config.yaml
n_layer: 13
d_model: 256
n_head: 2
n_kv_head: 1
head_dim: 128
d_mlp: 320
vocab_size: 2048
activation: "swiglu"
norm: "layernorm"
norm_place: "pre"
norm_eps: 1e-06
positions: "rope"
rope_base: 10000.0
rope_fraction: 1.0
qk_norm: false
attn_scale: 0.0884
bias: "none"
tie_embeddings: false
parallel_block: true
extras: ["capped logits"]
init: "normal"
init_std_qkv: 0.0277
init_std_o: 0.0277
init_std_up: 0.0277
init_std_down: 0.0
optimizer: "muon_variant"
lr: 0.00598
lr_mult_o: 1.64
lr_mult_down: 3.0
beta1: 0.9
lr_head: 0.00515
warmup_steps: 200
schedule: "wsd"
decay_fraction: 0.586
decay_shape: "pow"
final_lr_fraction: 0.0
batch_tokens: 32768
seq_len: 256
doc_mask: true
train_tokens: 287800000
steps: 8783
dataset: "wikipedia_en"
MLP neurons of a small language model. Each row is named by its layer, matrix (gate and up: input weights) and neuron, and shows model dimensions 16-111. Each number is 128 + 24 x the weight over its row's rms, rounded and kept within 0 to 255. Numbers have three digits each. A neuron's up and down rows have the sign that makes its largest values positive.
After each neuron's rows, "fires on" lists the tokens most often at its 100 highest values on Wikipedia text that the model never trained on. A number after a token or word is its count.

L5.gate309:148160114097105119142131117090101100144117173095139138084145185179106101160143124143130155154157109096125127148151092134127127132167154133132126165118110121094140115135110145124095109121135146099125123117128142111196117101147128140103166105185172120142058149116159136142128150125127132126
L5.up309:162134131140123186128087092125101096121159104111098121120096100114136137110135136130124165134134130121142113127154107084095081162158125153103126131145091164142099129092089111155156147172101141086123116103130106137159137181152127157130098139119094148126120112130128151098119175126096145125
fires on: "le" 19, "ent" 10, "st" 9, "les" 8, "ust" 8

L7.gate22:116152106131109153097091104157113107152096087092127127103123125079135144145132102173144134160120134146150194108142126113144131093103130114104126162154098104126166114140131100151131110132171102195101111105137181143115136143115122153129122111139140112104166105121125085111128127118099111133
L7.up22:174089103142140133093156126144158093140147125124114122084135125141106132118134168121112130122149123125133110139103103118153119101153112141134124121127129135121093125160149174173143151081105123148118186167107147140118159135142147139202130120120128086151129108108130154093110121131102140170
fires on: "ar" 22, " Par" 10, " par" 7, "w" 6, "ished" 6, " new" 6

L8.gate82:149124120132061116110052104108147143115178158116187077130160157105105112110097136123143142145126124113114118074131097095107143138158107143119136172155169166098124149149160129126162152154108159156093098119088130091177125125091140137163088108123104100107107134098146146142105143112173104098
L8.up82:111132121143082135149097144130116113130097119141141119123178158166122135117114121148100104092107125129077148107199128094140127098132116114128152128137168104118092109116140137088160173125125106115148106145126073115119141116101189136146116080141144121107148117135148146145081125119122131117
fires on: " \"" 39, ":" 9, "et" 7, " to" 5, ":\n" 4, "—" 4

L9.gate192:158132170108061147131145137162100127056110145143150106117149105143116138120123137133090173166085155174116132147146117113109133135125151112127146131128129128135114155121162118145187107110126155121126109142080134125171122132162137147152161141165100125128121103121108126149153161153149140128
L9.up192:137134141121133101116135152114121161134116107098134151083143152100117099139142149133133131137132099140098166119159149115120124142167114129140143133167114123169069128153156074108125128150150146105150123148080102160123137137130128190137155136115145155110126116136092116110121127098111132101
fires on: "," 30, "I" 12, "t" 10, " and" 9, "ing" 8, "'s" 7

L5.gate49:155118138161126130102136125108096147115116140070155102130152168114099114104137164131154100147135134116126125112129091125164153111108093101127135135160112089109134133140129131142142168153092118175133121105162179117136123106168104152114105117091150199120129144134155110119100144098164087196
L5.up49:091097122122124156102116120125174128159116121119126085125153151115130135128099115153076092074105142108116117098128092161127158136107116137134108160094135137092121100158143152096157138125136113106115126136114140123148136130144121146093144122101125152097101106119090119119114139144150091118
fires on: "ug" 21, "it" 18, "el" 7, "ch" 6, "ak" 5, "n" 4

L9.gate224:151124096143128147147122144139123110126138126122138121103130128200141139112088122156139123134124132135148147173124086117095109132125171131145101126150096135164101092127096108133129144144122150085113124104144104147107097111135117144140118097090137115154111160146087069173117145140145139139
L9.up224:136137134127147172102097152130087149138139131088126130167193145116114109119112105117120130141106127125153111133143076108159124141177141155111142113135151140155131093096137120154146129114141144098096124155102097141115121113135146147103135106116129132105168107158105128091121133150161080113
fires on: "ow" 26, "w" 22, "ew" 9, " W" 9, "re" 9, "ó" 5

L8.gate268:137091075142077122160109134158127151166067141123126145175150125101104130151139110105119117126151123152161122132116139136148093129152144148136202163138139164121133101121106113116130133156142105078148110136141127117108126123117126119160157131133152183124132115169118117123102120123137091099
L8.up268:146106117154132149069088165167097105129142141124097106154108117163118113120112115142150159142141116144121092151110151091070095105080130106099155158069119115082086119147114143112159128141142098122152133160136160149139076158111105129160131091138143134134113118126152127129108133112120129168
fires on: "ly" 20, " and" 17, "," 15, " =\n\n" 10, " first" 6

L8.gate292:138074141101145130151143121137114150111173103150162125114105137142123149100108132057119107121130152120106180151099138126094096137114154164079156118151135129132125130137095089098129128133144104114115113157144135124161136147128120100119133131134106168162155106077146084118163152135101114113
L8.up292:106115098134176156125087126110126121136138117128141147139133103082113157103110154107130128142117121116157138145081082135125116153078154139162163136154146157122105141123102105114134133117136156152156095109150136147198139125122127135109119136101102128154137136140168143140125131139099170134
fires on: "," 49, " (" 27, " in" 16

L2.gate269:121141133129111151153093126157135102155129120117112116142159115121125095086060121163166138134163137139142129147101147108173125100138136156143112118114125135102134105145117086116125087156160123147136111147125161156110150110122126145147113139127119136130133159110121117106136099138180097126
L2.up269:117166115125146165148124149138158139155122133112096148131189141136110087128122099114111183081105103120145147115068112118138112120121099134104110141118069125122151129107078124152139158151136118092114119124150099120121144134121130148139090102134154146113123119112129178166110139101124141115
fires on: "ow" 21, "on" 16, "es" 13, "is" 7, "at" 7

L2.gate279:137130145169147111126126157086111146129114121171109159088109117122117162104121168139099085153151123117131122161137099130127132157156151131105126135187165150194143114150138110121108089091113110149165162138136169094098151113123125149142143135126120089120134137146120152133107136114105136158
L2.up279:131134132114145198112130113160117088108169130105133102125157083145091139130097167115110133112133070148136131106127119139144129130143130165168078131133141170157116113111121122137097182119086078105125170148139143128130130133105121125146118118152110165151106123135119148146124145121118107182
fires on: " sign" 31, " state" 13, "att" 10, " Geor" 8, "ort" 8, "ure" 8

L2.gate214:157141099142150162123125125145109120136133129137118117152122153103121140111110104125135085129129123127141103098118151109111122098139153137132130162166100122157134131135157107145147153149135156131104122095100105139142133120134092104151194146136115174103120136114126144119135116092154091164
L2.up214:145147159100157102163136137134153131135094140166099094101135093082130115123104095107048152093170154132101116121124141124112159133167124152116098161135103147144182125118132144158172125183157092098110101137125153164147153111107136112112164101136108118118127141117119173113120118123106099093
fires on: "ists" 14, "az" 14, "t" 11, "st" 7, "ver" 7

L6.gate147:086151095137161150155104124133113083143134200153102177116129110151122166136132122187102141133139101104185139154154100131143178092110128128131093136129105111114133120103117120129139087127091118094140113133114148140139127130107140153143101145153145134136083131136122112099120142106137129127
L6.up147:116118133069111120144114160160113102118133120168122130104113078139141141167142146111100123136174151146129138129139105141094139135108164155116125139161135108134092113076146158151134175143177150129144102140121105111110102116111116167125133102129141142091144109103171127121097163158159138127
fires on: "r" 28, " Pr" 15, " char" 9, " cr" 8, " str" 8

L6.gate176:106140087127109091121117136137167110138077131129174134112131098071106106139100126090140157124145124125133131110137095084141146112163100109073134122160118080158082173160153132141145121069131100122114172110170130141147129148163102143133094121104123144126122122122123162150141136142123121117
L6.up176:143093088169144134145130122139090150160153110118142113118120167169176106129102104082117079111126178110144115093113145108147117140131134104125138172132137157113129125130119134141124155161158130125102150184117163101173114110153135115135129122153070137159148099107169134138080126157138132142
fires on: "ri" 15, "ut" 12, "ail" 11, "ar" 10, "and" 7, "ony" 6

L2.gate87:090147127133147101117107072175137123130146114156114118133127112157097141107165122148153178141173107161170150111116176135124125124134123118139137158080132159067136142142135093094130125143173128103127143122099152162123167121153088129148126136120138200125093107130135119156117075159131148114
L2.up87:122136157170131148136085096115142099134116149104140123094138106166070106128131127152135102121124128081114129158118159152168142123138135142117114098126094107165122138134130136178112124140101117143123106121144150131172083116132089110140074106111120143089165095113132079131123188125123104115
fires on: "c" 22, "n" 10, "ts" 8, "r" 7, "em" 7

L6.gate90:074109093123126112107126108137119110124100113130151116091172103169148158150137102146162193119146120163146112145098094126134135111155145104082103105120098123156097150165113095107188159100124126123140080101160095188076114169143122111138152104105139120132124143111105110088119116143121172101
L6.up90:101052142140112118116118171121154131158146105123133125131137107118126106108131142126144093097140155135154158144119101128087131135090149128113163097126136108090098088166123121141163156111131063146129137134140134112139132173157174140125150131151155140162172097178124128115152146101127117159
fires on: " was" 14, "s" 12, "ly" 11, " is" 9, " been" 6, " also" 5

L8.gate138:138098166108154122145144074159116109142141132109109128151182129119118139159120131145116121135100088110085146129116147130144071134132142159093145150112124131141102093142128173172179139165114163110152176144115138110096114114114122102187133127134100161128122151124132118127153101123140150103
L8.up138:195108099146110159144137123169129090105109115137120109132129103137172062166112162129110120112112152082105098142157083132087124085142089122146133119094144099114146126141110160143068134165123121159080156111131074109141133138151103113120117122074121134154151130159120149135126156136108141160
fires on: "\"" 79, "ent" 10

L2.gate48:168151117137114153158134149092118134121132158115181132129128140114091135139160141105097140089118109111112130133086165139177098115105114088112134128093138133096159143181119166131127156117122105112151144127157138133140116164157139072103138149143128186112124098150163126147120117102174143182
L2.up48:095109110134121177116145118145141136088124151090090115107135115135109098076143146177118135157140135105125164093149149127099155111108155131162120098096131110143135120098143130186136168120135120185145119115116099139117118130112144121098118123084132188124128106146171115096119148153183114117
fires on: "it" 40, "ut" 18, "ad" 16, "oman" 7, "ak" 6

L7.gate288:089138153076116148119100070112136124119128162184111151119132162076113163100112148134128097127136114160121138107126114124108086149145128105113103159161130117159112103140133118102124128160066104129136139121085131105125143169182127135156160123106119140172130158124114156100145116138149130137
L7.up288:144147162108087170114123195136125156149097119125154131128155118136121091148148140127129132148124088142113141142143134116139120117172126118170151171120110158145117054171138156106140106136135104087121170126135136163108141077117153140138136129110156125163108172093119159095118118122104129126
fires on: "I" 17, "t" 9, " I" 7, "p" 7, "and" 5, "end" 5

L9.gate269:102113092116143092097121096140152139146172163087135141108092106166093123116100131111115133111126150133141155130171146118126093143110122095150098157092087123139178140091097101105136071127158125096111098115131160126079085132110123105110102139096146129123177161098123095104118105131134130133
L9.up269:075128148115162107111127100114096115106149160111132155142108115150114102074137137157086136131087151125127128152092107140102147101113135127120123151120124127150118146110104134086150118123134096135132079107157143164093118127127168134166094110133093096141140130134102133117109136133174111132
fires on: ":" 24, " in" 17, " In" 11, " from" 8, " a" 6, "In" 4

L7.gate291:080108111084120118166162136158094159147127100090087126097097124099154107145105165115119158136137123104108129128101087123115105150150163114143136096121154134172148100136112143132128073163135109096150153104077090136168090121123123142120117147112154079133138171120106118125130126159112099103
L7.up291:095148152102157165101166104119086130118110121088129103108126141114106141115125106134127099141133168103120121112115121130128093146148133082159126137081154110131125120127142088151146096104141152171142125112171130126091144115146130166113135121107173142114140138095106117143157097130113113105
fires on: "o" 20, "io" 9, "uel" 7, "os" 6, "a" 6, "ro" 5

L6.gate14:125122126192108101158100137156121159156145159087072102144126109122132126072109114157102125134122155098144083095149107114170144101106130152147156115136088114165137107137138141132107125115116111125155139126132102117080124130099141125132147131160144137136125148109116124149122097105142164153
L6.up14:131100135117139153106124135131128125140157120144106135108112151145081094095123097171090106132114132101127118142118152129068128125102144104130105139120128099107135105118114134123098111142132142095105134133145141153095138094126141127089174123110177136096125116126111110140126146124105142115
fires on: " em" 20, "j" 19, "z" 13, " medal" 11, " Sup" 7, "m" 4

L9.gate165:154151123122136124174150133136094126153161138092126111132149182101104157082124160116118127151138100094114140143110076127115101131146115147145111128120129112121126108175136149147144111128148065080137072179112144126125109147113127140100154131130138145146122129140148153149142148102118134171
L9.up165:097154085130187136139109077129094116096132161082102118128105103102108120112108128130120113138109176106154092099114137094126106119145169123118101100113137085159149100135094104120158163089130081115139108138106138180128142131138115151128115129115110093122116149173124136126108118167168179085
fires on: " is" 16, "s" 9, " in" 9, "ak" 8, "ass" 6, "ick" 6

L6.gate40:147138139121138162122101153143151159127111111135135103141135146138075163085105144126138102121114133145119131174114135097113118134109136138107125145141127110129129130139153135119116141122121159137114092081114068086128152151151118121093114133110089097132196134214137100145088089093197120110
L6.up40:125168107150138088139147108152158116151118088107153133144075132137129144076111153109147114166137142117126148141122094118143134110118125172075110117124116110130131115156104136140188139128176171105100120143129093152119127071122145104051080106124162149151078150094124134098103126130160125113
fires on: " is" 21, " are" 18, " was" 14, "," 8, " were" 6

L9.gate208:111074127123123103107134090121145144179102131104116137161150177156148086148130103136087125128151153101129164152120138116166121110108142154133144117143164126139120136107162144144144162132150128107115116135173172119157128150120117134132146137135094106126119137068130138115107121129083126135
L9.up208:166143128120162154139121105135159180104133119100088117109138124159102131136129150075134124137174103118106096130141137104105088140116109065079176110122152096119132118156147090100148148107093135136140141115156151173144147139093144100081120121175140136159112130137132137150101133123124191140
fires on: "," 44, " and" 17, " of" 15, " to" 4

L5.gate225:105126112137137104111143124141106141134148115114126129120128151142132102094141113142114112129128141058146154151123092140123113124139163149135141121146140080113142145164140124157088099139130126172163120101113154157123154122143099128098141146129150131076156121121125096073151160157148163135
L5.up225:140157092119159087132129144122116165090157152048140119156138132166147122119088113149122123131133132143112137157144119104088119117163152144087104113084110128118080147134124126129132145135160139145086134095112140145154155102121133162185137142125144113160121112093147102133176174081117144136
fires on: "as" 24, "art" 11, " century" 10, " area" 9, " period" 6, "ris" 6

L2.gate147:169157154096130140129093114132094079126094138108139084103139124107120131110154081122087101126114115107119104119110092110156115120152104132133127131130096138094128173132161153128152152083109104127112154119142124163138155115159127143152138139099114128122110112125120194130149185122107167112
L2.up147:127139110132101102135105111122152125169138133129124123117144093141101157162124123124114124107108136101085096130140131136103147138105125125170140121103144099142130119109160171103163137120136088122142126130113142158144119118146124117107135115107164084109086131089097116097098100099123131122
fires on: "y" 24, "il" 22, "iz" 8, "ank" 5, "tt" 5, "op" 5

L6.gate259:159131136114121117115102171147114136138136129124189146107143096163145134147104163112166080106141147152137153128127128107108118159116141148110158125155147070126176160180097117124099093101108133108124165075113113106117164158190177164156133105088113123126101177094118142100108127147122135155
L6.up259:130123183127149104107149126115181169158164137100106142143113101135121107117124133093193118113168108100096155103118133125100104149134115110105136136100070119107142105120137106140122146077119113099170136142147121135149139123152123151154135129172129132126168155160149142115089177121132112138
fires on: "t" 35, "b" 19, "k" 13, "or" 10, "f" 4

L7.gate218:146121113097105121115122136103124096138095130146150116091137136171144094141157126125108131099117124094151126128105126078127148127161147126115089102131115101155118144120127109109172141124131079113152111156137125129148144159161147113086093112191119149114144147150129138126140145142155117098
L7.up218:111132146107096158097131142120138095099150103125126143153124109129116130122079099120149143135127140139135110118154147129102148123134132110101110113128125144140181128160196149134166148160134099132113088150122132124123176151132115119141076170099135089116113129170149102121136141075154132142
fires on: " is" 28, " an" 9, " was" 8, "ite" 7, " |" 6, "/" 6

L9.gate318:123128131159105129167158146152153122143121152111164083088117166149120160111105108185178112142149092124149131116168151162142104142109156114125152141128098123109101107181152117122125121145122119096117146149079165108126159117122123092161122123144121109106128142119138156126091122118068151125
L9.up318:097120130109153149136160126171150157097153120105121105141110149164190105086152113177136122140087091158163098161142133118134116143107181163130160120144095144123136170137165133146137126062124164143108115116116115102127131129125114115146097137119104135141120153160141174139138137121159117113
fires on: " ." 25, "." 17, "ing" 9, "r" 6, "d" 5, "ren" 4

L5.gate302:146140144088107125102179122123146132124177128126170121150140110091113097133166183141151142139128088104119137119146088153131168164112139126149104105136107151109127146144147139121139121146127142146080172107129109125130148177156182121122101171091127117149116147134075138076122134092109083110
L5.up302:162131059110125107115120127072145148153144156129112153126092104117136136088134146149143117140119151128133158127142112085169102101159105156164108134115134120140127137129157157111058123102123113162117112112105100118105126116135149109156167142120151149097103116164147111112108098127123177130
fires on: "ic" 21, "all" 14, "ap" 9, "F" 8, "en" 7

L6.gate294:165128143105195133118139126127113152140079126113124133111126102108073096114149151169107129129153116120133128132114136110117140162141135126134133113124112072143122143108132085165122138169143111123095124135117127091156107142146133136099188116116142164130128134158159114129152146112146122112
L6.up294:108171099096145101135135117136168157084131149118082113127124109120117127133135106156134131157113115121124123115090121132140118108121130129131119115119173154155067144149133123130103152114129100127138140099130136173108162136147102112152183150128115089162149109128143100102154134158141149168
fires on: "ah" 22, "g" 18, "ure" 7, "out" 6, "eg" 4, "ad" 4

L7.gate250:104139143127132095118146149146135146103109140105108140110137184125112135124125155172136160136129113062159155111113109104125157099118137102132139099149132117143086095109125145109089093168115091119118122115166125177137151162135169073118047120126147121114133103174144078143150142115146101115
L7.up250:113131111099104118134091108151134101104160107134151187104114117147081145113109132148137128092095128155129141123161158165122133151134109128198107170132138139148102122096153080181099138132121130128144102118094114087120138113114105138137120115094138148124158084152108126157152089141183119141
fires on: "in" 22, "g" 11, "f" 8, "r" 7, "h" 6, "un" 4

L9.gate238:160185101153127137091136119155149160097156111139133142156153143126144168137127133140127123104137123145101124087150108114111149139106126152103113140071119133172112081147114120074106122097113088119127143098088139131139128132122158145161129148118115181117153141066087091120126127087115101111
L9.up238:155152105145115139117161161121164101144093175116147128157167136163138108115128162120116105146101116115180110129151115126152139101099136105142123142155094156159157143119132091076108126119185160087099129118137114091153149153144104164123120134126159124178114134127088129127159136130134154172
fires on: " the" 24, " No" 13, "u" 8, "il" 5, "an" 5, "nt" 5

L2.gate150:127112114114151159126144121146112103135180162104109151177173144133129149148083083126154109100136134113118120092159128129059117085079159103132118115126184081137105171135163134170124128103163089161133122103127140174092165141139102113134130133151107130129127126098162110131157131095134156163
L2.up150:114142083121101147113154070105102116097159145124117073166133127097112143118135113101148136139114102118076175108135145125121114097124149146189160121169127137122096112176090172165078128113118144141151141118122132112118158150143126155149100109132112077136112152144099131147125120145114199169
fires on: "et" 24, "ut" 19, "ack" 10, "od" 7, "b" 6

L7.gate33:147111130143116134115121090130130140111104161137150185112150124102138081122106117142094129086078183155113089108116053141143146149127112075097158108150094149141116131149142153143143114115162128145127145116108113119139127165138120138109103152097147135108159136101148168150156123138159105153
L7.up33:080149107114101095172144106100133129124147115088119161141168156093131156113156138177126147135138162106137083139130128137090122149125084103143122123117135149098097126158153157128096174074109115156151180112131144115158070137117101081087138148157141076122136145153143150130092076109084108151
fires on: ")" 21, "ome" 11, " medal" 8, ":" 8, "ther" 7, "." 7

L6.gate283:128093152123127155145135137113094116137137140095121170128113120150110139124116123101142128110098119140137101139142103133122149111162142173103125160087145083178124138175137122162128111153173130155143148173127144163131108105120126141158138151105079158124124125110154135135148094123134124146
L6.up283:062139131102103152153150098068157107172143131137085097086156201142136165077123122114135086118148146147142134111138124096124073106163127106112121162130175148113125117134155137105170093155078163090181110133110106104140129130119146134132149152149139136123126158141143103161110161121168160138
fires on: "id" 30, "ow" 17, "ess" 12, "ich" 5, "ust" 4

L2.gate249:124125140159138129144132128088111097145127164130061100110099111142105137135131105129145135105132141109141125147136088096109130133125132148117063092116113132153133104120099141166150102133117155132090167156070092129164104103154148138124123141072136111069093144142139162143133141113159158154
L2.up249:143122166111142123187110103106101169163162098115155095143126135131097136139125124104132101121093196148105127133098081143114150146128194098162122133101078152114092149101128175152145063151111139125111116121112145113178117143161102132109126153132164162105099119121149119144119138118140147095
fires on: "e" 66, "ess" 8, "and" 7, "d" 6, "ity" 6

L6.gate242:097124067140132071114096101126135128103133163112138144127136090130165123140140141147125128123114136147138113078098163118191145169123142109107133122157085126126119118129106139147101144096175107130184149112154143124121113127112155111118119109137132166175147189109160161133115139129145123089
L6.up242:148147111119170109136150112138121156105120089142135144130142134115124161128124133143111124160102110173176134112102099152154163105113090160118158175143093077102143130139114140071127142149129158115113104121144122134158117140111145144108094106132107126098108168129120114119156174093111093118
fires on: "t" 18, "p" 9, "z" 9, "et" 9, "on" 6, " ch" 4

L2.gate294:146147110097155122150117091107133134121115139140128146124150139137144143094126167130150117153148102130148096103149139090161085145119117124099078132107112132130118160169159148117182154115172110101150122089096134103128136113118144104135138108166099117133135104104115137155147101126107127124
L2.up294:136108108110090136100140159107098095128096067116106132111141126132151096084101161154117103121141120096142115116146101105122104148128129168111114129139126086161132162129122111132131106129115122147113133147107105144115117114110121140148159102108138177121149102114139132106152159112140112120
fires on: "est" 28, "er" 28, "ent" 8, " Russ" 7, "et" 6

L6.gate106:137123119102118103119127111128084149185167132093107164114170141089102124115134133111131117059159123134127120066143096139152156117146151145129130148169108144078106150115123131113144110149168147135136117112152168112117079121129123105144121105139127143149130175143097127141152169148150131131
L6.up106:117121130102137108122162146091108094117128152113110106121114133150126107156097121131139132130146112141144098097123149121183097121145148146124132108129130100094107125112115141103128186092137126150118138121133155134125151104093106139135140078150123138093149143123152169110150153125143116170
fires on: " Per" 16, " per" 16, "er" 15, "ure" 5, " gen" 5

L8.gate53:079123093105123161122175112127129107127104098117131108110158112103124151135152139135172082138111141121108151137140131121125087149111108124143108140074113160134133108120124129133143073170120151119088090128106119123105128178160100107152141119202112163145096123157153102089122165101094155133
L8.up53:131162149133071148092123120156141145125153132145154145140121099150093064102134070156138135141160101124118069146152087123124149153164146100129149166127184143151120178120168167128126103131147092167101132100138075140108119153124137144146129109153132145118083176108130131126097084151160110145
fires on: " more" 19, " n" 14, "ed" 12, "very" 9, "m" 9

L8.gate103:100120124150150109121105118134101126103104164133115116083113082181106077136101148156122144092100177138155136138140132104138105135128089108139114145147084110211129147128109127131142093155196152123053136134125137118089133146142111112122111146138172120124105122136100130139109069105123139145
L8.up103:144117112118109097171122130158138092133114110149118113153099107120103083141107080160139100137137125116140169150171138145155164112167098150151115090128114114173132102110156109133076126114129115113087149117118136109145139103132113154137144101182121089114141110172142125127090102189114118118
fires on: ":" 28, " in" 12, " " 10, " for" 8, "l" 6

L2.gate44:151128100117140127165101139145148137130113157126138151153139113132158143136126166160137090112144114111118134119177123099165176088129114096097104114130113133155169116176189114133105154120121088098082169155104139128115138130105098101151132125121142136075113115128124134152159118145086081098
L2.up44:117115122162104120122112129071139195126104117111127097105157141097126103142124115157126143114138132151144123151140128139137169148140120138147079057119106124146108133114119095142131123128089131166100121094098137144107103114104159145087142105170131134131168121071132105110164174113079144142
fires on: "er" 35, "le" 26, ":\n\n" 10, "ent" 4

L5.gate168:134111111115062122128168095104118136074137090109117130137129137164148134109111148171141115130141155158107125146103135134145112117134126115114118108134119163107162096112129127142144118115156131164078111136139144118158139127165104128153150096124139143108109113082102085124147131112163156096
L5.up168:163151099114147122139082091120134093092141130126082109162139138156177117142142108112100164066125089179172125087127115115124128147170127135137133088123124148136147113153102146125108119134118130181156138145117135163149156150144118143125134114158088125132098159128100186146155120090193114129
fires on: "on" 19, "e" 12, "if" 12, "es" 7, "od" 5

L2.gate29:108143126131108154116159143122129122135117167131136100182142123115105153139137143113156142109149124122106096124134129095077147127111161166163119139173072119104101124157126134148112107149143140125115129164138152092140147159154111139091120151153129128117106166124150131142120188081132093120
L2.up29:121125119104119127133170150138146167099143099121144146134144130099114125103085073121132147098158141075129101108151084167154133107134122126109132159165120095107105109151158154161133113134115092125112133130157125115106114130132151177083120126154119138116148167146136169118091117123099062124
fires on: "===\n\n" 11, " ===\n\n" 10, "th" 10, "born" 8, " profess" 6, "ick" 6

L9.gate259:107103100129073093124142131140150164119102121154122158131137133159151114164143109122093107140151098121092117113135144092132080144113128088133183128128068127164125132106094113124104141130153120111138156119137138098147137062109165173104124159112116112142093110129104154130108111123129111141
L9.up259:157127131118111129114109128182137105120132159114136092185110133131100110113137105079136112110089139165151143141124114089141093135167102077121149133100137119106122143100106106101109169141124165091126091118115101111159125127094113124114126123154135102119123146124122155142152112153162160165
fires on: "," 21, " |" 20, "|" 20, " and" 8, " of" 5, ":" 4

L8.gate14:113164114136105138128103117135074153108124153117168150154129143158124143147135134112148118134103124158155147104140108155147133075105139134128156160147138145120166133151143119122142130172106136090153083137139088153117155146150161131159130131146118144086101112126117129127108154133107138129
L8.up14:147083133085119140130126098097176148132130091116088165142153129162167130125112112134096114119133131092182101132089107117150069098148095122090115136115118152172143121112109121091134174151097144126130145079141159142112155120123169099085070115148090161126112112101154141115147153125073177149
fires on: " a" 19, " of" 16, " and" 8, " to" 5, " the" 5, " or" 5

L2.gate288:098167132151147165142109134152167146174114144136140122151113127119093124142122130161114138113131132125156146161135119154138078121116140179137115137124104138160134125162130116074120134129112095063124142134146122141134151156107133133121124140197128155083127129167145085146123127102129110160
L2.up288:155152182156136176119143066125168161118143149122123156113111094140134162119152139121101118118142109133149137106144090123113143140129104145111142162093132187113135111132098119091067119123109072132102111160139128127151151137098076124158099130140161127069118127117124143132119133105157066140
fires on: " San" 23, " Char" 17, " char" 13, " Sal" 10, "ar" 8, "an" 8

L6.gate217:120148119132159151112166108121088131079155110125144164135118140161134144175141113084135141151158130095125144138145110110180147096149117149108139160141096182137139101097112136134165136116128125104104128079144139113169132116146143089152156130132179166073131138144132087157137134115077142107
L6.up217:146107137113149125105093076119128157141148090134147166125165164101149138097146106130096140172155129136142134149121152086138116102169149128106156129150120099105084126106095148144146149144151160125145155128129125082177141100092119122089168100130125138137096156122096129131137142106102156134
fires on: "le" 19, "ers" 12, "ust" 8, "ol" 7, "velop" 6

L5.gate214:111119130121144138170099132152134114145154131130124089130128159145092099142170084161132083129129129129134112124073074149124111097101148117148153140113091143146132084146075099100129130166132137153131121078106112139113127115133143094115113161136145109112123134128140138140133169145141104160
L5.up214:093120106129106176072153086045164132138151158135140099090157152105127114119134121102146150124162139143153118122144115097119120108088111167125138122147131111133127164122110141159110167104143123111120111130141120164128129128134115142102136147157131144129100125122142146175135135147111137133
fires on: "and" 29, "am" 10, "ew" 10, "end" 9, "orn" 5, "C" 5

L9.gate254:105178117143106140148115127125149137106120163114088176123183139139120153152146125125165128086110156131107114155128127124109138123146168065133077135149133112147110065119116176162135099121170081143092147098126134110107157139166135135123157176156119137121134148159147143119092151085100136168
L9.up254:118136165107118147138126097105118148052131110121117143154113086125122112092116127084119150138136115124130108179131141111139143117148152102166110103148154168123104145142088153112124128089124137108125160163143095120119124138121081108141124149149155160128152158151127152089132101171117108124
fires on: " As" 24, "os" 17, "as" 13, "s" 9, " remain" 5

L9.gate80:144113093089115121136128119126151162143136188100132132127114112145107087120129150189093094100156195112155117130138140158079161126160150103083126135112124117134088152110174134140106129147116118157155127135144110150142154141140125159129119125150128127149108158149129121134133137144130114111
L9.up80:133102179123134097090165097135093117146131135125131144168117172150085114131115178133109143118077156092110173126136085125121101147080103155162142165084094157118103135125114091086111142139127114138092162129126133097121183121087100134170121100153148107138155109179100147125105152163101150128
fires on: " cl" 42, " Cl" 18, "l" 9, "ud" 7, "cl" 6, "ond" 4

L5.gate126:089160134135184099092136132154123089108152140134140120114096140107100113100152082117130184151134138146131106123126090161116121130163145148130119158135141129105130172142120131139111098080133151143147081151123115110105102114153148112143180074148135143145146098116096102162160100154136152156
L5.up126:153148120077076118110177126107142067138121113164161132118119097117125125147128135113130124127113172175124134143155135113126162108157112124152134134107122163152107126131098130144183119144128098075127121158080114142173088113135131186176141120135094122140113136137148123117128119122111136162
fires on: " but" 30, " with" 13, "ow" 8, " so" 7, "ot" 6

L7.gate249:117133127143164097081125112167163117166168154110121123126150169130156146089082116142156133171153136125179168096121088134108095153157122135119142135141123141147183093109088140123109083134178113115150153118150136120104155096098125145169156169154118139070163141124133111091147128119131100137
L7.up249:162143140127126161162116118148149127154113115140131066084135128142099160155128157126129156109185173107103096124130151102157128108100146164116127091154133128140110171115117120122132100113121118157144114149130126114146113139120082136118122149092132121144123116113171128116149143112104110086
fires on: "-" 59, "/" 11, "c" 6, "r" 4

L8.gate283:120129122121162180114145161147164114147171115159166157129102127131157119084155145065153115157114130137163161121081079148098106126125096131098117121116120151175172152135154127134119117113160122101095110142077110096113131171126121091113105157123151115160151087144109156128136128118127173170
L8.up283:109103127105127151125088124101105199133163156166122132105110079082148116128100157107137126124123173138154113129119110120175144151102182101120114139157114159108138066097142111101143135109101099104109084116104116145119117168148126095132125133152123112134161140159159095132151120127138139119
fires on: " as" 51, " (" 31, "," 6, ")," 5

L2.gate215:131097110140135098171112136097126161140110134143173123105117134082120107133126156116134146150099138160141086121088085072079113169131152183154116127099102143127128143121135153151158124131104108133142118099117114111173139105141124113111148100131119106168142148126122149126114128130101111112
L2.up215:148140103146135117107130129120132125129098097105061101132148135113126134113161161135124115136111138135096145084135148163135131153101108130103172153117185068046082140130158128134116092134101148132199145125109136149161145124092152128152146137134140171137133142130144179103117085195122138111
fires on: "ts" 25, "ol" 22, "ut" 22, ";" 14, "ity" 5, "os" 5

L8.gate195:080136102071119111128138148153130118107147130134150095133082116086166138080135147136105138153106140138116100126139091155106125106137111134132149146156137098160076123120162168175137091141126151143120089131135155123114120112137144159124169133102127140119166126133114137153156086110083133138
L8.up195:113124113146119117130109130131152086109145100076159136147116140108151117089130108123136103123098108166146145146160112117101122163119083107162134156151172148129138118113159114133111122151156123154143102111102114072106145105134116111108135111151148139182136147137145189126135093123135099192
fires on: " he" 59, " she" 16, " He" 6, " She" 5, "he" 4